config = dict(
    n_layer=9,
    n_head=4,
    norm_eps=1e-05,
    rope_base=10000.0,
    rope_fraction=1.0,
    qk_norm=False,
    tie_embeddings=False,
    init_std_up=0.0254,
    lr_mult_down=3.0,
    beta1=0.9,
    lr_head=0.00689,
    grad_clip=2.0,
    schedule='wsd',
    decay_shape='linear',
    seq_len=512,
)
MLP neurons of a small language model. Each row is named by its layer, matrix (gate and up: input weights) and neuron, and shows model dimensions 202-297. Each number is 128 + 24 x the weight over its row's rms, rounded and kept within 0 to 255. A neuron's up and down rows have the sign that makes its largest values positive.
A block is one neuron, or neurons of one layer that tend to fire together. After each block is what it responds to, as a language model described it from the Wikipedia text at the highest values.

L2.gate77 [140 151 103 149 135 118 157 137 152 145 126 114 128 142 146 114 132 140 126 159 157 146 132 151 138 141 132 124 115 158 130 132 128 126 144 100 168 144 148 133 120 133 107 133  95 158 125 114 122 111 127 115 137 133  89 150 181 158 107 100 129 159 120  84 165  84  77  84 113 176 169 138  62  74 154 124 102 154 107 109 140 125 127 138  94 149 135 168 140 133 110 138 121 125 149 124]
L2.up77 [104  84 148 115 154 132  93 140 135 134 123 125 143 153 145 121 124  94 139 108 119 103 163 130 145 111 156 158 105 139  77 112 147 147 136 144 154 119 136 121 126 115 109 124 109 115 127 147  55  85 155  90 129 134  61 124 149 132 100 148 172 122 118  75 153  99 160  86 136 148 114 130 114  98 114 111 129 126  87 156 115 140 155 176 120 107 156 123 109 159 136 101 125 122 140 155]
L2.gate504 [133  87 106 133 172 105 151 172 121 163 145 140 105 154 117 144 156 130 145 164 164  92 121 141 173 154 124 157 123  80  89 142 151 112 168 129 161 141 133 128  82 116 148 118 109 154 147 130 145 164 112 125 151 142 131 132 120 132 141 105 113 115 115 100 123 126 125 107  89 166 121  89 163 100 149 159 120 126 123 124 144 120 145 141 106 100  99 127 138 109 114 108  74 145 132 123]
L2.up504 [112 143 141 135  94 168 169 108 120 109  99 128 160 146 144 132 132 118 102  88 160 137 115 108 115 150 131 120 117 138 102 131 151 155 152 168 157 102 154 166 161 110 141 140 118 139 122 111 137 128 135 144 118 133 124 182 127 114  86 143 148 129 163  90 150 126 130 105 143 140 126 101 126 139 128 113 137 129  93 143 147 200 118 125 171 101 113 183 143 155 138 132 105 134 129  95]
L2.gate1073 [124 105 124 127 169 134 112 145 128 104  98 132 111  77  99 108 179 146 131 139 134 127 165 141 163 126 115 145 131 156 131 132 138 121 148 177 142 107 135 122 117 143 142 150  98 162  98 152 119  91 123 128 164 180 116 103  89 134  95 126 122 127 164  81 136 126 165  86 171 150 129 134 110  79 143 128 145 144 124  86  95 143 122 117  94 135 144 110 153 146  69  80 126 137 153 148]
L2.up1073 [ 91 131  92 125 103 121  87 139  94  95 136 145 159 114 147 137 158 105 126 194 165 119 173 108 128  84  99 128 116 144  68 156 117 114 147 137 143 108 128 121 132 143 148 180 109 158  94 121 132  96 135 105  95 154 122  86 132 129 104 138 122 121 112 100 147 136 152 107 185 143 118 138 140 114 165 136 136 103  97 111 158 142 144 123 112 116 131 158 159 147 112 121 112 151 115 138]
L2.gate1227 [145 131 157 129 130 113 121 124 124 103  97 158 138 110 127 128 147 119 164 174 184 130 157 102 111 121 111  74 123 160 144 138 153 102 126 176 143 105 163 158 148 149 127 135 166 104 122 125 114 115 143 145 129  82 132 145  92 114 137 133 111 109 123 140 107 142 135 118 105 113 125 175 170  98 115 174 100 139 131  74  91 116 139 112 114 140  91  90 117 159  96 124 165 121 108 128]
L2.up1227 [122 161  96 139 132 127 112  94 146 110 129 112 160 161 160 143  86  96 143 161 115 154 150 153 137 125 153 107 134 146 180 128 108 137 141 140 140 132 138  98 156 149 150 134 107 159  75 127 111 163  93 111 100 139 129 123 161 135  81  87 142 123 166 142 158 117 117 142 113 126 127 123 124 150 112 118 134 140 141 127 102 135 107 120 103 162 108 132 153 117 119 123 156 146 133 132]
Description: Space or leading digits just before a year number in full dates, especially birth dates, such as "October 18, 1886" and "born 19|55".

L5.gate211 [118 124 115 136 107 135  89  98 115  90 155 164  92 169 131 115 135 122 104 113 126 141 120 133  91 102 155 147 139 156 125 133 128 138 181 126 153 171 111 148 123 134 104 118 135 100 104 130 134 148 147 107 152 115 149 125 137 152 108 144 130 169 140 121 105 125 150 112 180 140 129 113 106 105 144 115 142 153 136 176 179 111 118  83 146  91 124 124 158 154  93 109 119 112 163 171]
L5.up211 [123 145 139 117 131 115 140 115 118  95 141 170 120 148 123 153 140 128 128 130  77  75 134 145  91  91 146 154 113 135 189  90 158 144 105 137 107  96  97 145 137 148 123 108 129 136  85 132 155 134 105  82 104  88 141 142  98 112 140 150 156 101 129 119 114 102 121 111 122 107 108 117 139 118 134 103 121 149 127 110 152  64 140  95 139 112 161  86 109 142 166 123  83  91 159 143]
L5.gate240 [121 123 145 134 112 120 143 103 135 135 143 118 117 118 162 151 148  55 131 158 120 143 111 131 115 119 108 134 165 105  78 115 143 126 151 134  95 105 144 139 118 193 134 154 106 144 125 133 124 118 169 143 148 101 109 124 136  76 114 140 164 127 152 126 112 132 181 135 162 114 114 116 140 112  80 156 129 136 138 165 157  79 134 123 157 122 113 173 117 134 113 117 115 156 140 156]
L5.up240 [115 108  78 125 147  95 143 127 146 123 118 110 132 118 116 119 133 122 105 173  97 170 135 117 140 144 101  80 112 146 165 121 180 157 115 109 126  93 152 105 140 141 134 129 173 140 118 123 135  91 107 123 141 159 151  93  58 124 123 171 130 113 102 105 110 136  99 107 115 110 150 150 140 124  85 103 114 147 138 176 134 107 104 111 141 138 164 121 122 112 140 112  93 131  90 122]
L5.gate244 [105 126  97 137 124  77 105 130 108 120 130 110 121 155 144 111  97 125 112 136 156 143 109 121 145 133 118 127 116 113 149 112 103 144 149 168 171 100 150 139 128 124 137 160 111 121 182 124  97 170 144 106 115  92 176 144 152 112 118  87 159 132 123 158 181 136 131  96 126 114 125  98 158 136 126 109 106 138 148 100 117 153 134 146 101 126 133 152 112 122 142 114 157 159  95 115]
L5.up244 [ 85 107 130 114 153  98 143 119 110  77 117 151 113 102 132 126 105 161 122 145 161 126 150 139 186 111 100 179 147 102 137 149 114 133 140  96 154 117 141 112 113 156 153 146  97  97 147 124 103 131 152 140 103 130 119 137 133 159 121  67 118 163 168 105 101 122 141 153 123 123 105 125 114 108  96 138  83  95 158 118 142 116 113 141 105 128  89 126 111 112 125 117 100 160 121 117]
L5.gate273 [ 80 139 131 139 151 162 178 123 134 143 131 117  97 123 164 177 105  87 104 121 110 103 139 124 108  56 129 123 118 133  97 147 157 136 141 139 146  67  88 130 120 122 100 120 126 101 117 107 123 121 156  82 108 125 125 120 128 130 109 151 110 134 104 147 119 106 125 147 144  89 143 116 120  88 141 110 110 150 135 128 174 144 132 105 129  97 165 121 145 140  90 135 141 158 135 127]
L5.up273 [ 83 158  62 153 136 120 151 140 116 118 161 135 103 159 200 120 168 171 122 110 111 127 111 165 134 106 112 153 100 105 155 120  88  72  77 128  93  88 103 137 116 132 144 138 152 138 125 103 113 134 163 158  96 148 111  94 103 119  79 109  72 131 133 137 137 154 131  94 118 124 162 126 113 112 114  85 177 136  96 144 157 159 123  94 150 131 116 146 142 150 158 146 111 141 125 103]
L5.gate293 [132 119  88 129 143 150 173 124 179  95 155 117 157 124 121 111 141 103 118  86 157 105 139 152 135 136 162 106 107 131  87 124 161 100 174 142 135 122 133 111 147 157 109 144 131  69 139 107 162 102 115 143 113  88 132  96 110 122 166 138 152 170 127 105 115  94 119 151 115 108 134 121 165 104 150 112 132 108 102 116 125 106  82 128 112 141 134  86 109 118 105 110 133 153 125 174]
L5.up293 [ 97 123 111 154 148 139 120 126  98 105 115  98 130 143 170 127 142 106 101 128 141 128  63 120 212 133 130 151 113  78  94 125 101  79 128 175 124 127  73 135  96 160  90 123 118  70 112 127 125 158 128 128 178 138 140 139 127 135  56 112 167 133  91 121 144 165  81 108 141 138 147 126 138 112 129 150  83  92 110 125 103 121 110 116 121 107  95 150 132 117  95 106 141 130 143 151]
L5.gate779 [120 120 110 129 144 154 143 100 125 112 124 130 109 120 116  98 131 143 119  95 132 141 109 126 153 152 163 172 141 130 113 151 122 115 102 118  80 131 148 145 114  95 123 170 158 130 103 133 129 166  94 151 111 147 167 107 126  94 121 191 120 155  76  80 127 141 119 152 147 134 149 157 156 147 121 125 107 128  98  99 106 129 173 127 111  91 109 157 122 115 113 122 165 137 140 145]
L5.up779 [129 150  99 153 145 122 132 115 148 150 104 105 127 104 116  78  88  99 125 113  94 162 125 131 112 132 116 181 118  94 149 156 133 111 133 111 103 117 155 110 103 130 105 131 125 121 110 150 164 125 124 135 166 157 107 106 125 125 147 115 156 127 106 134 129 121 143 107 119 113 101 184 129 169 100 132 109 115 141 117 164 126 144  88 102 138 127 135 140 109  97 132 130  81 138 148]
L5.gate900 [138 150 159 139 100 115 116 146 108 144 157 104 119 148 122 168  89 164  89 150 106 140 125 106 171 151 105 146 100 156  65 135 134 145 166 113  91 145 142 107 131 154 126 128 105 127 161 123 119 122 107 145 121 109 123  91 123 163 152 171 162 142 124 116 108 129 181 155 115 191 141 131 105 101 123 145 162 173 170 130  83  99 144  91 132 109 100 138 130 117 127  80 136 113 133 125]
L5.up900 [122 157 137 148 131 140 113 119 119 175 109 138 124 159 108 160  80 135 148  65 136  95 110 108 115 155 101 162  96 155 131 139 154 112 135  94 102 121 127 129 116 148 155 137 122 118 121 113 126 112 144 141 182 162 158 156 113 118 127 159  97 112 111  96 160 162 141 145 134 117 139 149 125  91 122 174 142  83 167 147 149 119 133 120 138 134 134 173  89 132 117  85 130 139  96 154]
L5.gate1267 [121 149 172 148 117 120  74 118 103 141 153 142  76 147 114 124 153 134 120 115 166 121 109 125  96 115 168 130 202 152 140 130 115 136 134 124 174 130 117 124  55 135 123  99 130  90 158 139 155 141 147 165 152 159 180  91 103 141 100 140 135 107 140 152 120 137 134 156 171 108 155 115 135 128 113 104 122 151  87 138 125  81 124  97 137 104 104  93 138 115 111 121 138 141 153 127]
L5.up1267 [129 186 181 123 121 153 120 127 136 108 128  99 126 101 165 144 183 110  85 146 151 127 135  94 137 145  72 124 112 121 121 103 106 107 104 126 117 180 120  98 143 131 131 136 106 163 135 133 119  96 137  88 140 156 171 109 125  97  95 151 125 118 113 134 150  83 121  93 117 103 142  97 170 109 117  84  97 157 123 120 124  64 171 138 105 108 129  94 155 149 120 105  91 128 114 128]
Description: The space token just before a day or year number in dates, after "on", a month name, or "to", e.g. "on 29", "September 14"; also before amounts after £.

L4.gate700 [143 103 129 154 137 130 139 139 137 104  98 137 139 159 137 142  94 129  98 145 163 111  95 123 148 107 102 112 168 141 110 180  95 140 125 135 112 106 107 108 154 138 161 101 144 141 132 155 113 142 117  80 110 151 133 131 186 148 147 155 125 121 151 138 141  90 175  90 138 153 119 104 108  88 150 100 119 140  95 144 120 133 114 136 130  93 140 129 137 132 124 134 155 141 131 136]
L4.up700 [115 143 145 135 121 163  96 124 108 127  82 104  96 109 130  97 151 159 102 139 150 146 133 144 179 103 144  86 108 127 142  73  63 168 145 146 135 109  93 110  66 117  87 156 117 145 104 110 155 100 126 132  82 120 150 124 124 169 113 175 160 127 127 142 125 143  82 123 122 161  94  96 167 138 156 109  88 117 108 116 100 108 129 143  80 120 141 125 116 118  94  76 146 135 116 136]
L4.gate1333 [119  73 122 121  96 120 142 133 105 140 122 109 101 159 106 106 113 110 133 113 147 134 128  94 113 152  96 132 155 111 211 182 131 126 190 132  92 124 147 134 111  85 150 110 153 133 145 103 146 168 113 133 101 122 118 183 124 149 109 145 137 160 144  81 113 135 160 141  96 141 171 101 149 139 156 118 154 160 131 182 117 110 131 141 107 115 103 154 143 124 127 125 109 121 117 123]
L4.up1333 [136 129 159 117 137 118 142 139 137 146  97 180 131 170 110 146 174 168 112 158 119 145 156 164 142 115 103 125 113 154 106 112 145 122 152 108 107 110 128 122 156  86 147 165  94 109 160 159 113 168 106 136 148  60 114 193 104  90 149 120 127 156 102 123 168 155 102 127 140 112 112 118 119 154 137 121  96 124 129 132 160 139 129 129  84 139 142 142 137 186 127 131 132 122 135 148]
Description: Opening parenthesis, first digits and month names that begin birth or life dates right after a person's name, e.g. "(born 26 December", "(1773–".

L4.gate596 [110 106 135 117 159 185  92  94 108 115 132  95 134 107 130  96 131 110 164  65 117 150  95 150 135 118 120  98 134 137 119 126  88 125 125 115 118 185 106 136  99  70 137 151 121 136 141 134 128 134 126 136 132 109 142 148 137 125 162 143 143 132 111 124 108 138 145 113 149 144 150 124 143 139 172 127 141 138  99 133 144 110 114 115  95  92  96 145 102 140 109 102 120 129 157 136]
L4.up596 [120 132 137 115 156 134  92 124 118 132 167 121 123  85 147 109 127 121 144 130  83  78 128 127 116 119 152 130 105  86 109  76 155 104 127  92 160 116  94 110  96 108 130  81  92 155 162 131 176 157 108 170 110 124 152 138  84 123 134 159 147 134 105 146 101 145 181 136  98 135 107 153 101 128 120 122 134 173 114 106 134 105 162 141 143 132 135 133 109 135 155 126 150  96 137 136]
L4.gate1228 [171 134 100 144 112 183 122  94 142 142 132 145 106 116 100 148 128 119 124 137 140 110  74 187 109 142 122 127 114 127 135  95 115 139 167 116 113 125 131 146 126 107 123 116 153  97 115 106 157 148 166 109 118 152 143 135 112 147 124 138 132 131 127 121 133 115 162 108 125 128 140 115 111  80 162 101 114 147 115 141 132  80 109  97 112  91 142 146  93 153 118 124 113 164 106 168]
L4.up1228 [126 113 132 154 144 114 101  79 130 130 143 126 112 113  68 116 119 117 114 104 148 150  75 124 123 122 100 106 123 146 151 156 149 126 139  87 115 145 136 130 118 133 131 113 117 119 102 134 149 156 114 103 141 144 106 161 116 117 160 135 172 135 118 111 109 175 122  89 148 150 149 114 156 108 104  93 117  95 117 130 180 104  93 119 135  71 168 155  84 159  81 109 125 123  86 144]
Description: The space, "on", or first digit just before a date's day or year, e.g. "born 28 November", "– 25 June", "released on February".

L2.gate71 [ 96 137  97 121 105 109 117 160 107 121 113 132 122 143 131 113 110 154 134 115 136 140 113 139 139 146 112  89 174 108 107 137 142 122 151  90 114 104 157 160 159 109 160 123 124 107 144 132 129 130 171 106  80 147 115 140 140  96 112 139 134  70 139 124 131 151 135 178 132 102 110 130 127 135  55  88 179 128 124 132 133 130 129 148  84  67 134 126 160 104 135 111  90 110 166 102]
L2.up71 [138 121 101 126 135 112 145  85 108 136 142 111 146 121 121 115 128 130 144 135 140  90 158 165 116 108 129 104 126 126  98  98 197 132 147 110 130 109  83 142 132 119 102 137 130 135 145 104 184 116 126 114 133  96  84 126 141 126 128  99 105 101 126 107 184 124 148 105 137 105 130 119 119 137 124 114 125 135 144 130 153  96 103 128 120 110 140 114 118 159  94 120 137 165 165 127]
L2.gate779 [112 114 168 141  85 156 154 116 133 165 110  99 137 131 123 132  94 164 135 129  54 156  78 112 157 144  93 158 112 144 124 124 139 113 135  75  94 100 103 141 175 148 108 101 170  71 113 125 116 149 123  93 112 135 111 162 127 174 144  92 145 141 104 135 147 156 115 150  80 139 113 145 144 173 134  57 168 116 109 107 129 133 151 129 127 122 130 103 137 140 105 131 142 139 122 129]
L2.up779 [166  97 130 118  87 123 129 107  90 122  98 141 115 149  86 149 161 158 120 124  94 104 133 172  91 105 158 103 119 125  95 126 113 122 123  93 125 131 130 150  78 146 129 135 112 152 152 113 132 152 114 112 119 143 163 112 159 139 125 176 158 114 126 165 116 146 145 141 179 132  73 120 129 134 121 128  80 118  56 146  81 116 150 171 113 115 156 106 181 145 117 159 128 111  97 158]
L2.gate922 [ 86 117 133 133  90 150 138 144 126 121 157 136  96 104 148 124 133 152 129 110 138  90 103 158 126 106 105 111 105 119 141 110 130 132 116 143 111 116  78 134 150 144 109 140 133 114 129 169 131 150 116 152 136 145 156 151 113 111 113 137 139 115 122 106 103 167 169 134 116 155 119 152  98 119 105 167 144 148 133  81  89 162 154 156 140 112 145 126 115 144 101 116 155 153 135 143]
L2.up922 [105 107 180 189  92 160 145 110 131 127 127 160 132 127  91  97 126  97 110 114 114 153 115  94 107 158 125 130 131 127 166  93 121 121 142 138  59 128 141 118 126 119 135 123 131 130 130 141 131 130 159 150 107 153 144 160 149 112 142 148 126 104 151 106 120 181  99 122 107 112 119 128 140 181 112  99  96 148  80  91 124 121 158 148 136 106 144 110 135 141 122 134 150 144 120 156]
L2.gate1337 [127 127 107 114 109 128 118 143 181 180 151 140  86 162 107 113 124 103 149  98 146 125 113 159 140 143 129 152 156 126 112 118 134 108 123 166 113 138 103 123 112 119 135 112  91 112 119 146 123 140 150 136 112 139 124 138 134 124  99 121 114  96  53 133  83 116 115 128  85  91 128 157 163 108 114 113  89 129 118 154  97 112 137 156 141 134  80 105 120 109 121 122 110 166 141 112]
L2.up1337 [130 108 147 150 122 101 162 124 116 108 101 106 128 119 128 121 147 121 106 101 127 162 129 138 115 164 149 146 113 132 148 130 149 164 150 134 103 160 125 130 119 124 144 134 146 138 148 141 116 110 169 128 138  93 108  98 130 150 129 144 100 129 121 118 143 146 116 134 154 131 142 103 153 115 158 120 142 143 104 143 137 152 143 126 151 140  98 138 127 105 127 156 117 175 115 116]
Description: The space token right before the day number in dates, mostly after a month name (July 11, August 21) or after On (On 30 January); also before other numbers (US$145,000, season 1).